Part of a small language model's weights: no biases in attention or MLP.
MLP neurons of a small language model. Each row is named by its layer, matrix (up: input weights) and neuron, and shows model dimensions 0-191. Each number is 128 + 32 x the weight over its row's rms, rounded and kept within 0 to 255. Numbers have three digits each.
After each neuron's rows, "fires on" lists the tokens most often at its 100 highest values on Wikipedia text that the model never trained on.

L7.up200:124165128088119109067159169138106093134139109167146104129179101133142123143214159108153137164097162075130113158147111109148162092101176168148099130122156133119128109081149138206156154133140135125108079149153152111078155159117149130099097112089124064160086114131124123209093117124104068190143129114130112121105087135151132094102088072173076129061178099128091133182101116193137115084151143081131128132143156223128129114154166116095083146085177123209145128104152109131114125136130114097130126117126128064101119183159149178097078153166104099163095133088123129071053161152182140120
fires on: "C", " b", " c", "le", "g", " C"

L3.up152:141114132085187149196138127075101143175162083098125138116141087179108068099127075123180068104148116145134115102115106145074143160056121067222199153112140179167163135100067103152172140124122192146121160165087118083142142142150174084172152123144033089141121126071062146109107102134125150103139178151163116093168156071121093173109140118178147176143125095106139127090160156128099181119141155122140154126079133102127069121127091109123073119078160081114159125115161135174118126102172155135155109112128114151121134093150160152155174120084146137108089130127129143124140123177117160128
fires on: "I", " Suz", "As", " Naz"

L4.up354:133096202174111110111123101125110131146140140140159101133085175143080163164159105092041165124125164141173099137105177079113146088164116108108127136125125144178157188136201066080122144195125089136136106179173095133113096129067048136156164103113162147106126154116132125132075100129133085163188175156140142145157161099137113145117107145166140127115171165082130103126129154110112049154133111129101179135200128123134102075089133126096164130147075150108121135211107106125128149129137145138159086063148103087152057127132101158110161083095102104167154126116131076168127100139158080073
fires on: "op", "â", " U", " O", "of", "emb"

L3.up426:116137062135055111149116100121157138094124118160115102157167125158122145115184117130131166119117139148133145090122154068138143137177117136145211096139131125101147094099071132107118206218174105138144143139125112094166141116131116162153129122180091110102134117053190111081090166116126125101151113172112186167128085107122202115178111146184085148222138066106077102119113179096090109106136165182158184156122108122157133120085096151136161100100091125141106068165136104085129147099146147128134094105165090148145135093171103135179068112119169132082146127173142132118083138098085133088
fires on: " .", " year", " century", ".m", " years", " season"

L6.up182:089095138097145100168121107098144136094140146116159082107211146133146137162088133139111138153101115126171153132116154113112118083095112119125119126066118158121098139059129120108098143109135066087154126155110147142152114151140104145119127099139133193133169217163075128107106113127179114095146096095163180121150150153067176171141096090137104136170194154118084120113123136114148112173118197139142024206162122117153084116116147133154141160151151087079095126172089144081132123176140114129091169178105195087075183116117084107143057136166101152189097087129131073122130151126180147141
fires on: "-", " F"

L11.up552:125115075096117161184184096106098125073192077130151134111134070158151147113088090132147198088124098075081095158129095165136151062123160135173175151143070150130147130151132152124145156126136152090177163128177130129154083165117142136141045140177122107123097104101176124145132110188166130123130113178104114095154142122150167133118092143153136167163121171117157146090086102087131113158092139138118212103080099156117133125164093053119101140155161126119176057150119108105092127119133089138106132090092127192120114169133131173199087101173164168171122082080124082099088160100138108116
fires on: "0", " =\n\n", ",", " de", " De", "st"

L4.up441:142152076173131148125123083122103140175132184140143129135198156179150091092105151102169163147103130125112146161095175178117163135135116136117142145135089050135122141146062083123130181158112111107138125160118110089177131125138131192150171135164146135112125137218091134108133171113113120097102157130100129051109104095100077131109146145097084131188059122146131151115170134053134090091087156125086130151166160128155162140159089086126061139135214172079073108073091183120098152127080089151112211113140141125112146096147128111100134118154112201128105088106098149132137156158133105096
fires on: "em", "z", "j", "ij", "aj", "ah"

L7.up223:155138055115127088112108098029137143113140108115111098110169115142139153076064114075183098118129189136078160098146019184112125126098172127151125144076113141067129093128090149132111114076109130130133113118095140117138135137181103104114104141101140178163162162098060153144190150142225115137095158143108109089134071101112152141107143107148104191150117168126146081160128090136166142163130110136153109198156112126162093193095172109160195150116121135132132165096152093078134133154128149088188103081136158103096175178127132105118093152093167123142141135148108162121140118120162153111
fires on: " ", "-", "/", "$"

L3.up425:161164117129096139094133067097121103110129143145142097066114129128135127100115146082129143120130171131095099112095051104088097188098094080101154104092174133128127143159125071150097175129102163178140138112176137080085109085161162125129132132128159131101128107158114094140127164109148096208098075198122107124087197114156134093159137169059153154161143162152128108136133148121154071129093155107175185158094111195158077101178104142169146138082094148054151099166166128143184110166141108138077074083177132165100124092137126099160151153118111130152120135115118108123144150181222111084
fires on: "z", "cl", " de", "c", "é"

L12.up363:113062089123113047146070145123107159119135109172136085105141084177112150128098206112102220194092162112130121083143129078093091144104185143186138148197114169114101099110107075142063117120178167136104093111112143192159138100081157121162176179112123144141097134084102125130173110178144149113116120075143119146150087114080137162109085136111179171108143160127076092099136109098176160153156136112166091056125093159180130106144162168144105124123129100143100057137147140109158124121129123098069148116158162184128127141169094094115107140136150085143129152126151177109157129142093149096
fires on: "9", "2", "3", " on", "′"

L4.up449:163205160141096138112129103108095156168150133145104134144127100113141185118169166145129138106152156153152118164113131111124110056126118134143141154063159198110231109104087104158150208101172175143139107133151114097130145132122143130174172110194149177105142162159123108111132158120133166126085088154118105073138139136125102151155186096113138106120134164104058147119159153138048103102098131168141124129102138132155136168122138134093139036106101087075157067102156067102146124144137101162068177121169107091148121121078068096101150146143134130092168042154099101127144107118097079097
fires on: ":", "-", "op", " term"

L6.up573:130165194143140076137131147109120121090153134148110125162120143131130128139113134152115113094107148171117140137154123058097199125145115202091156149084112164092162123137104101083078131126158113131141184138165053086128103107084118175156109107138078100088141083081127105176131131153091098178121096119121124173119148155141140134173104108127123139134156088126107103080116162137105126171115151194127097064104198107143154130132102121134192098141101107146150169147113062050158155150105106149075182101153129145152177175114096090094046072212122197170134137116115139162171064145102140114
fires on: "u", "i", "ai", "ki", "ko", "it"

L8.up321:104069105116146171110126102117096113120112135101133123146181115117125174182049102104114094147126124100168166132179142079105186148103071143093106092126110157097179140164140125171090130099093106113149088210167138134119084187129110132153122178110177137148104117138120187082109120123192122117158116147153138120145122164080123132135098124129169134157128043106084123141148109150097166162095136155143068160171137084147120102041101158155152099091139108105108088167111118075108130103114178078136123142112214094167158099185160133147123111112141130165078112098161101180094159175190190143
fires on: "-", "-S", " R", "/", "–"

L14.up100:111114136140222083174111115072092145110133149178169129118143121132086117099146108138114219125112128187126129174129117114123115102145113164138123128130100186157147141141105121139142124100144182107139077181157063122148119134150075082066177149131123171170091167137148080083124116117127135069166158077065137176092174145172160137132137110160132104103151159120153133151111103146166104125130139183112089175149094129115123142165128150096215093109117093138065107085108133146108169117148085111133140074196111075113126100117061162066127128138153105173103076088118066103110181132181145151
fires on: " ", "1", ",", "4", "9"

L3.up39:151225072115190061150116086105143137157173145170125134080152120121127155102137091073188095132081151149164192186171112093112124101140169088165149152088115156156157078156131103065112145147126130105078151204148034143072139114105159125130138143129141128135107143107130069133105114110150134152112097141135086123160183166146143159087076090137138081164142152107221155099082112159138106125111112097163133158144160127091114138113171143076066130116144115113118136111158181119157131132099145080098128144191103128148126105096095156183071129087151127068129154103137095126129133139119176108
fires on: "=", ":", " the", "|", "The", "==="

L8.up161:125132138165098180118130125180199077144099170135099087150144120122059126113153177083105199129220046158151122134138103102119162141127068145156135100088209164103098150093140102175117178128118132131149126174067142130097128188144115163070095094052136119141151113137085148157100078176091113156141133121106060117089128133072130132151155113082153086116138186203139150144148171122115179135128142103098125065161089110146119107125127107140121082121200125093115137151109123152151073113150116079155094157144113144172112068090149127144155098100117145130176157094128128118090143152136127122
fires on: "ed", "ate", "al"

L8.up338:157161157109125137145195182096124148137106124177087133134132128076170136144135156104095123136154141097142078107120133111097106117126132108128134156135100143101123155125170108118079064137176064126204031145149169143119096110170146148091127076122096127096177164137117122141131103157138080116171212087090211103077102130114110159082179146096109156162092119169100102072073120120111071059131156114130132170103131110155091082119165099129122166112174126127106132149140132085133145146155116175155137192121106158170115126135160032130141151162150106174136116128177092097126217113098147119
fires on: " of", "t", "'", "l", "ed", "ist"

L7.up76:182126145128163122177137098046118116114161158105119119116091115083176131136145173127087128121135166113108108143140160109172128121109089139090130173105086165135102138102119036109168117146154170152130152142053148081107107111083083130143182162137159110120087173099090095201164079199126116132120095101074104174143164142134129158185137134184101103174118119130112079149159160112116115156082181146101101134216099090125116107122180107112126088107148163123105149078139118192143119137108092108098112107212159146154073139117137089135164154117147057115134071132201136134104138110097144092
fires on: ":", "°", " in", " on", "ip"

L3.up379:170114148108135149175125101112163164083132148128204131131147103107143176138119147136151117137167174132175157130097090091124137148155085068136181094132088178092140194128122133174157132148143162104120151202071146157146077096132099151138105178106100180171109055167160155116105068166149108158087117075081127098064170130135110154147155077124105125157114160138107124111081093085127143113097148095132146143165092123107133070118130171141185043140131147127104118159111089098098106144066053122070198105154137081191127138148143104162159134183145123078127121114119147105100176106127103110
fires on: ":", " on", " up", ";"

L12.up371:160139145179101040141122118121083141103140136103170193158075182158073129116117154124076153168130177156112087108132129152062086094161156119211079141102149130130101104138166114119081079111121177146165115108110166137207173204134095149130130119063139138097125154118134154111155128148130110105123111126105146132181117121101116139144082117163173121133161090138199117096161170118141103103092162116098137114153182105141125122175144152185142097153019088166104104202137147088120103161137055084142110118122126120055155137122160100145111129103110128100136134124119088122146130093089181110
fires on: "1", "2", "0", "9"

L11.up345:133150096106118107150098132126110109077127167176158048078142111117169126105129106148078167104111126151111101125197156165106059121074169114117117138079145166145101098126058156105089129095165138115096181138157119146109200143190149163152125099096108136169073142125149121146194058158128151146188069116109113196167137133126123120160076098133171134127171130100122122132172162126120150116082126181130125112147118129165148087150115108112188112127075115221114175116100084090122189118094124075160140135174175130107071151112105112101154146130177063115124133101163131066146172122135114111
fires on: "9", "0", "5", "2"

L12.up209:044098148097131094173139088153144147063179122157107093079144122099044116150192159134122155142163119070140110134145114141090118158143169171138099085165163100119082101127102116114102133090135129141131060113102154112138148134180117151108156131210121085120117095110159120101157109188110111136068099151134148155184138168121101110135126121149137198140155129191139033138078121146122105171082136121129136085084097155103113087154110171083157157116129110162068169159128078148204150135106181150118138107112190159157127129123144150158158118098147101061116086103138156109200146128151104144
fires on: "0", "1", "2", "9", "7", "'s"

L9.up383:160143096116146239108124104091118154094181154053093140126122113141180121131123162104146117150129131154178131076173158125087107132161181119153087119167148138085125067152110174108168135130144132101160150123157151085134160189053114132162049199141098173131077154141141093145130121122130121133119102122153101090135122089095178115161080085140124156111110056079140128134112158118119087103135148157108131113140170156148086125114107107114090209151161117152086099116158101120104131065154182064107120137113163101159116139130149126114106154103133136195101093105135112151198128039093176161
fires on: " as", " addition", " that", "v", " last", " later"

L8.up150:122147111130154155153090115086043135134152179138172132169123158130145134191159119109088188118104107159119126037192143138092100124147139121161098112163109205101073151190135192101168092122104136146144112116141123151141191157103117140093111131144157149116117159107105098089167179149126113068114135058107143112148149135141155157164085105171090159119114112077193097080137137130076129133099161142129153100130130135117154064111108150161128184077157118115161129155162175150114115157083137125158055136078115080142051068121147106119126152131132106183112156094149086149137107082060172115
fires on: " as", "es", "As", " that", "s"

L3.up435:172153192131170098172106153126137145083124116135136098072111157128097114106128122175169163097134127127094106156124114091092128135096091128160112087117133094116160175151078122119134118157069111099221087100147143071130137117138096142140149162144128118186109129165150139162122127114162123137135117113128110094164143167145152155134152092116090157117202095111077158151161175118148059105062140129188082157091082082212089160149123144156138125115145143106137148167077075133094092152145174183125093104163074146100078175090073119093076097184136125175159172053115134154088148155083152114
fires on: " S", "-S", "-", " s", "am", " pr"

L4.up21:111097114154169122100175182158134152143159118118164080185093109086113133109152100133114146100108155084113112127151121155154059156183053134128138154080175147097130149116208099112130065157087178168164115097128119155171132139108207100096119115062125110129117106087097101136076129089141112113142141081202186122086131149190131110133074096109150090170138204175177139113126152044113167076104126085137160215114104183090118120127112126135110086148135174110108107084152175094096138086098166092102123149127127155118133107139096150173100135107149120135131188116160132147127145117125152138
fires on: " re", " released", " chart", "Re", " Re", " premiered"

L9.up165:091154095150148177121134128047113087142147188144138129170120156104128142146099105165094194154142099117126105122137226096074108122150127091134154155123098140137122126135113154155147152116116124091110174151065102133110123049101171200120138100122145150068143116137111080114122128163122112096146181104201121112107135132126159149145129108105102094154107087175103148139099083132220144188148173095149119141088140166128073064119194089119132125131151075140091150097071097137177171113179160103116177169169116142144165094103183062093173091150134080165144102107124114155141142105094140092
fires on: "ed", "k", "ing", "ber", "t", "e"

L12.up351:094114102191072163150116136109191123129168169120125178104111197147118165147107138158078144100103128168126165153125132061087118137073159057102132119169146175134107079110155197118123180066122111122099144160129075183170093140180100151142156129094140112129080092142164131032135122185168156119139145115114098165096120160099133164147063090105118130071122144148093087168104184120122116168154100164094140143160130136166131113117132137110150107094083138083090094148129093125160156147107150131118102153154153208157120150121151060148144175083153141119102098078120119070157140079145095094
fires on: ".", ",", " of", ":", "5"

L14.up326:104076077109165136110143144119123213082117133143121121122132110102119125134157105083163103131094124170123083107141128148130134087089191158166158147173106129140150188118149096143172164186174131067129081125129142144130072137161088112181141152169152137184086102088141115129126165112126069166129212086049125131168079151162076144105082166077174107117144138079173175128120132108117136116155089088128132137138074149100121143118121097095133182115141093129112145112202189105119161134143138114131129071071102200096087187123081138152136161106186126101079164121101107089096161152133149152
fires on: " ", "2", " San"

L14.up160:150127119137172155127090092139092139153164105117145161114112123097075124162134101077112185146117080109150148154079111169162151119129155137157097129145136133151131126074139109138148098093113184131168114160124101153163118158150090060060068146114135134172108109130110076152165150128186145140101166101105142106142102177103126131152129136146130143121144193103119057152062070141140155143066163151091093101095079082132095109181120156173175144096092125119153150131172116096097083103145144141177082097177216104079156100131045189100114153178186155126123126132172140148055146081152124164
fires on: " ", ".", " dis"

L7.up457:136162136110101176103105080166119171071143124136162120114123210089098146120106156130137146062166158126169114135111127122095123140111068146118148175101056136187187120173226093154128159153086131085166048106172195142161162130117077113092176138153174163104155119138136122110111099128152189137123161108076161131078065095156101099123149086102095125174077130077117084129132164146108088088140114144111167142112097121161131169170128139157110099115183103174108092127155102084128133140138074154144144133108128187150122105126136074107132131139145130165149155086117102106101098168177100065
fires on: ".", " st", "–", "-", " de", "ed"

L14.up41:155146082104141155141136069071106111153117126175159112149136102124127102149052209111110172132114163129083158135159126142142081161099095188083115099146168122187164089142127167147112123090058164157104173169132089141180110130119097130105151129112124188193118139102116142109077122088136104154078192133159094173169117111138130098151100203136163165092132145100165088123090097108136092098167160134137051106129118118042091122180135131104116130129114151092153097093129142089114115131090150073159163110074144087170167105093103159113169149146170184139126193145095160126137090112140128174
fires on: " \"", " ("

L3.up115:132095142173142127132093023107141162111173114137149092091145146169133130066149098121079127174067169118161097064086104158111136085049126097094095180099122137131166171121089093111148159106128089166148114087134166114140153110088144176208136129195143137172122095188155110185160178123141104101109158145150112130061158114126139070155081176154133155135158187116119156138145148115159155114127076108179168182108112150200121138161123111112124130146127167104126126103102113139112122123133074133166164131134080139116118127103058115086112176180157100111125121092112082111075158177131128094
fires on: "v", "z", " v"

L5.up91:137116158163105106123137140150094095117141146149188098156140127078079127109149134166140094134125199120074111187096138150125140168174120101130121122195110121156138137129165157128155094128080185142131078068172114118141086112085154114073127090135171165157123141075104052127105109146125170096100162132120138154062179110094150130114061153117130086099130079174179125138101169100101101178134158095100127146074171180137170156161168175113098085149186144107106113197082104107119136121110195147129153118129088145128106123171128082110120102109051120200143091165083160074078139137143141166
fires on: ".", "rick", "ve", " Team"

L5.up36:128124133132148135149125168132121162143165115127138141139125123143149151127146148091144074141145212102160074072123132098073151120128089148128171150116063138151193149167132128082067102107100161132122105142151105133089163124137075074132161098129157150110172140185115140188115170113121098131121174164087103122097122113161181155127124152147146127088130141112083201057116155067085116044129098189161099141130144171116107127097110100139083080093105115155106091145208149125179147128039159139151047079180119135145117144105131121146173154104183088157134119128118098077154132148185125081
fires on: "-", ";", "'", ")", " |", " e"

L4.up362:120066122133106176197153118167137174078153103119210081153146148090182134136091125082125121073128172163078094173121103147173143123206140123097104153160150131115101162153131166098131199115144120148176093134083187106146076130118114131127136139077171113113118117064197169147177161170120157109124135152138109120164082105150165111175124134128136133138130074133124088058114090155139041144109142156134145150131136105120121095129096090121046175082152121092102141145142140119177181171155115105119176078094158143122102111080068119144125161156128094126098140070097082141135137114080133132
fires on: " res", " dis", "ern", " south", " /", " north"

L6.up16:101164158127035132158124135098161118157177170115205173057054131136180169135112088119127074126111145124070190142088098155158206147127117074091165093129123139091153120143126153198152157117132143186099128106112076127164106129098161208138125071133065135180125162120143118080111131158136087107120077118146126115136150131083144110155120092107134138143145142185141147076112141162126136121139098129137104145132155114159071118129175130183161169179118137091081123101123140099165178081066114096065109125144132091127052139141079162129113190136125119099160123114133113157131097155151097123
fires on: " by", " for", ":", "ven", " of"

L8.up426:129117096121115091109144152117097098129164186152129127134025156152171169123095113060145136150149145076154133124186134145067067142159103106113164112099079134138177106154101090126133071154142120153126090131072147094123155119140112139105171083130154147177167136115080086053174110136145097141137155161129072097112165171169085136111071135157106122142127158146085112105126171167131082152072135181107181140114115129170100164059128100136164144139161126066167170186127141169157171160167118131128116106111142106143082112161119067119134131163120097118167135179081162121106120183103160042
fires on: "oc", "===", "up", "==", " of", "ic"

L7.up512:132222131103074146092124081152087145103146132140156104123098129176099112139140143074103129123125147166108162120201144094157186144108169141089064098141089126188157094134137081109079134206104094163164196101150122163114050093159150181093122119100113137128111121089113135143083141139136200074177107095170147171120161126176157149143126138101143114111154166193152129128099135056072173131177124103136125106114100105100128116198143156108144166171116097119111080120122143079112126130185139123096097085163139112107118102106069158141085192101088146143098153078127157103116088145148142125
fires on: " ", ",", " that", " wh"

L14.up383:084117062134096108140086109137144104156124107117144178109122157114146114121113139095087164123148101210086124143099081147072154192134085114133136029172127157126174100102116093153170097129139194116123148109094142156174095151097113096089130168106139116083091144134106154115098167175130100123104160128162116166144117099166189102114118151156123179185155148107203118142127131141161093157165097145099141120152098184050118150174133138096122134150125177136070115092058127107128164083104157188067157097151078126148126105162094098114117095146174091113152156047117160175119133097173128156
fires on: " (", " \"", "-", " “", " '"

L7.up40:097090185175115143063145126165120104107128158190102058176121137137105087070087159106125095085161120121160150204105098148101169206166108078131107165143243125118153117141134167095114182127103128136099133168130126126179119183135109089085140100133126188123130099164144142134144170128166082193085103184102105132135123155115137131132114110132161144089118085129141125132125148137055132109150090098141149144142149173168124140128084103145115079107128121058099187149059164129131178049135099105122159142143099123174161070118122093097121112085151084138157130118149144094102131121141076137
fires on: "ed", "ary", "ated", "ized", "al", "ly"

L7.up420:185130105124098140063136144148119136105129161211121151109132103117139175151147150126105094132107114120130131125155137223156147152097150090123107126054127105101139139056103065081099135192093172171127087148132073122129128134153082158133107141107096115153151130103079127183114085191174085157139136097064124113150158133174101056114124145100171146140153091147090125149136137139188122152143157121150159118154142162079125179133153087183148053113114144142118068169101142064182104078176106048145141099176129070143109122140146135105100122133181100118092122154124136107132157128198121090
fires on: " C", " p", "ric", " c"

L6.up133:117171178126149130122148052160116154115130156207140159115143132186175156123118135068136134059091090075152112198067105119099092122124159149188143095129113131109134099154082107109122157150164125131187169156114081137164110151134129152172128082177135135142165129135079128119080165127190077132166146098148097174163135159089084164122069154086124131158069161156135125090133102137163078116094117140125142131123110138130135147050113161137040137132130136082072197155177158129142062102140113081139078109128184081096098112099074139089115126124138118133159178095164140155136146148128135105
fires on: "===", ":", " the", "al"

L5.up547:077088068108126145155129092150100108122152130138146159074100115155060130129170106127106135115156136140111175183112100098132095130054120138084142184170108167143138128134172137210094137169163139152175086157210162093173169134128124171133109159129140146155142091116058155100119142135143100188125182059067105111105117155184113137178111085144139100110161152145142124113171042156165153118131068138147097115099142138081110189122146129110075122121190119133074183157130139100058101108163154102127111132095085145159150116129078137164105134181125144106106147114108103168087113134116089076
fires on: "-", " ", " •"

L14.up553:103121107087105115100129123128127080156105112149054075123151138131067072117170132105167127100082171178191136131172221157109126159138110050170127142107137156188100128060089133173118176175107181132162139119133096139151087126074148112095152158145129115059175103061102154115122162117146130093152130089124149098190106132123103131138085073084178135102098088076077112130118152173106168146098137108151104095116124151119126091128152158118166122140175186162139148187125154152156127122126128132173163082138103135112096073120127108142113127097112156154154085135127156172143152070108212166
fires on: ".", " |\n"

L4.up270:115118080164100119110087077079152153130098091108113101138122157169099160139130067113097123085072154113160155160071111158098182113107106080140160118063118160197104179168106139207140164083070113151107098164148184045130131145112151119115130118132193106146075104134121103168152149101159110174153105164127128073119113121168089131115150151129092117105109084156148130105085170120110095164125150150136184164190124159122201159131162127158120143129148124129085121149147066143127116160119111134086164151157114108162115123137170097046201111127059178182128117128158115134148069104161132146
fires on: "let", "est", ".", "ret", " der", " concent"

L9.up47:098156076078147084165057126083128119134160161112083097116170196053050095179139129171099166141167077105160112126137186119129123110153134106162119154138136178168097115122093122131151160119083127110142157145122095070142114119118156131124152123146126128124140112083129152112120116202146140147113133102159149132080112117069102128127123100125122141122093176146101108135131172105134138121164147124113167150138079137174142166077217125079182169191130164091075093184114132107162071092171136076118145166095152128185140125090158080137079090093124125094151175097106221112163159110091131121
fires on: "ing", " all", "ed", " to", " the", " this"

L8.up53:105171108147102175121160073125127082124155137139132139161117105153130128075108106128117191131083078144172123119139135127053152108141119112046131159194137109121114115163113113152073129105091125144172109148124152132115123099074196116126173099113129149172100114167187101112107182137176113048174134110158095195130123130125085182138121202144106123161125106183133177164154089100132141170111185103126117097106131139141090144132168161162098102126180123088093117121134083150125120159119075100128198146079129158059150179131061097107105095112194119133166114188102081154092100108167138095
fires on: "z", "l", "b", "g", "j"

L7.up548:091112154096139091132176111083116145113136119140128110132134153096119125094099129181119134172186162138122087179150171181088093144172116149067170210143093090092152154126126167113094095165180107166154139095075094129163108070144132101111153097109172180142171126136125145097145095098107079132099127125081102145173134141145141082103096130149145099067109125140136156076122145150115108133151170141135167122136101122134125140082117095150178170177128101100184094181138118197084005121133158112126121123148085124194095136095116111062096052163133111155131126175081133181118142168168141134
fires on: "===", "====", " Training", "oc", "s"

L11.up454:164120142108143204087145184179157154160149089164134077150140107119103095128161158166158161147082135113173105103180113133139130132132124119072075119114136147133100156131104096106152124167129120147111078171204112076124071154109150121112115137085081131099127112069120093155150139136140157133156127161155098103112153153142150195130106091109175121112104113118113164056105157145077135185067191170179148107077106168112143109121127129139096048122127168160151096200219143077164141130124104149137076104099144122138090098213113093066103117093096095082141116163132139099139166092117106120
fires on: ".", " h", "ra"

L9.up451:135100128131120159130123125164091128136175104132217159137157162159154123081102084182117139136091096144137163129143160063061138096038106145094122166135131128084108099153118053186140112180086139154100149151154089093179201108109108165134131120139120043106146114147148110140106144167104138154117152114148129136094063126143163150175168073116120187142132115133147154137115095139116102128168139153148057107156136131146148150135160086121105092199127083071072138185194116095108160099144137127106117146108144101160104110120099130157130107065101207093182105106128152177134140120083141069
fires on: ":", "at", "-"

L9.up369:090119135172120073151154149098094202070113117144131111143110121088138099188104155156041134149172139116115095094109168167150071138201147110172142146188121120109138088132154102105091108155081164110124105108105110179157189141146126121066141145087180126123089103120099131151169154130041080148105177086137126122125151125148127099154207167127153151130138128081118104098136137099144102144143144101146160071038146169161134158153151162161121173159102092112097082136150058081131146126088111146096164120199147096174153113139165128081098080139097094142148186148121104104145152159111146134
fires on: "2", "1", " as", "7", "9", " for"

L12.up396:199097142139152166189086119119079144138145091119093108161110148118110123144159142103138169149087134168133110189091139114078135102161072126104111135120112145218162115147101177061135130125129185149104105148110095158091083149129102141028108113147108144152087066086105127157124139125156158130154132143157131123105166165130134149168128145099115123066165102139140090102151147114101191103107103206130135171107035136196148095083170089084067141087166200132123131175157114170146135140128177118143122136179120142164146147097123110125108147152131082145096071135117091088108160087133087089
fires on: " ", " and", ".", " &", " /", " in"

L4.up435:139161106125164039114114101071136145139150127154117108096093065133146134131126120136155134134162158143112105163136102092104147110036132133122192148048117114147182147153123113127123109140133170110099170158157100091088164161130183136118175106125153158114144153180092055114091111152168150175114175153134117085153127135144153191125070129112146114088116144038105156177130129091151079093085103131162117183136117132200146169156098182156133130130155133113115090164157082103124117163050176152119171128140086152140112076050071106129105121174169095139123148134128125116152086079140168109
fires on: "-", " sub"

L8.up366:091062102126101157100143133161100145146155168144158134081137156138091170106191142168115132104050127162156116176210159141109152124143122137129205057084136199090143126106140073128112182177096151117173110111102168154118138108135105122144125154192071135145134126159141098102100176110143087140085105127146115074084061101149119125174115120108166124088148124130123139158142136139167131098157150171129177112173226107112076138103176131066065139073155184090139143113146159175099115089083116110093058120150148124125134126108121157078123111136136117107136093162110128159122161067158121149
fires on: "f", "F", "op", "ap", " quarter", " p"

L5.up102:114110040130156145119116142180136159163125167128113141145111145103098137156099146081152096088086094132094114096161109158121153154201120142134155159061176115145139150071140184067188045185143108133174088082085127140145124156105118149060129154092134147131144136149086158193129156173136125136106134066100103117189113153138117145154133081096125078091150141115165120158119113161147140137084091090095096175141145110198177137117094100177099090123181155166081124140091133091073092072134076107114088127139183170129112111114130152056155166099151127124140110155106178164137099120148138164
fires on: " to", "ance", "ory"

L6.up248:134139166164115084137181074135084135100147142078116149095134068183094079127109141110146112131141209127150154147161180178151147112119180139096074104159124103135139105122102068100113112174113112131178130090161124150115153130125132154102080157118151089145076169182162143118082095146116137077149175093132136153129058113124171156158153170086094121083124146154112122125031204070114149127130122095150131097110148116101167129143176152189118157118187078116133177144110163096101123125128162124141118114169165115153137106116081112208134177143107162061135128070166140085107078074107110106
fires on: ",", " that"

L4.up216:099120147215127117135065140136144146126186158114124123177168121159099165104106103175168132113173133148122113083143133114095138077129187160176118097127093161149059129078097119118127152170160134173076094095132064088126089142076139119123124148124128132133139155141065110139099140156173100162159119146108107100105203096096130199118101132131170089089197116142146122119098165089147124102146141158088139132160143165109140161173119122162124102090105117142121130108154100085127171146105138153055126173111116094208093154135124134098118108144108171120139045087069108156128058167178163043
fires on: "i", "ai", "u", "ue", "en"

L14.up360:167128076134182112140072089112130099129137117144177134133177157124103140156082036125141135165127142143109095141105152175181138111105092225147147117148145134150153094096112156162141152088098105211144082118146102163226087123170164080150119154135133175081088104131098170177101124126152085169065143129111153150117146092216146146124164132099116130140085154134138088071128192106148143127138101157138113100133123148083113125145095142090135140124127112100160076147040119108108154071084187118139108101083062145169160124175139115119131127121101145099101101105126131149106102141192101118
fires on: " en", " \"", " (", " S", "Con", " En"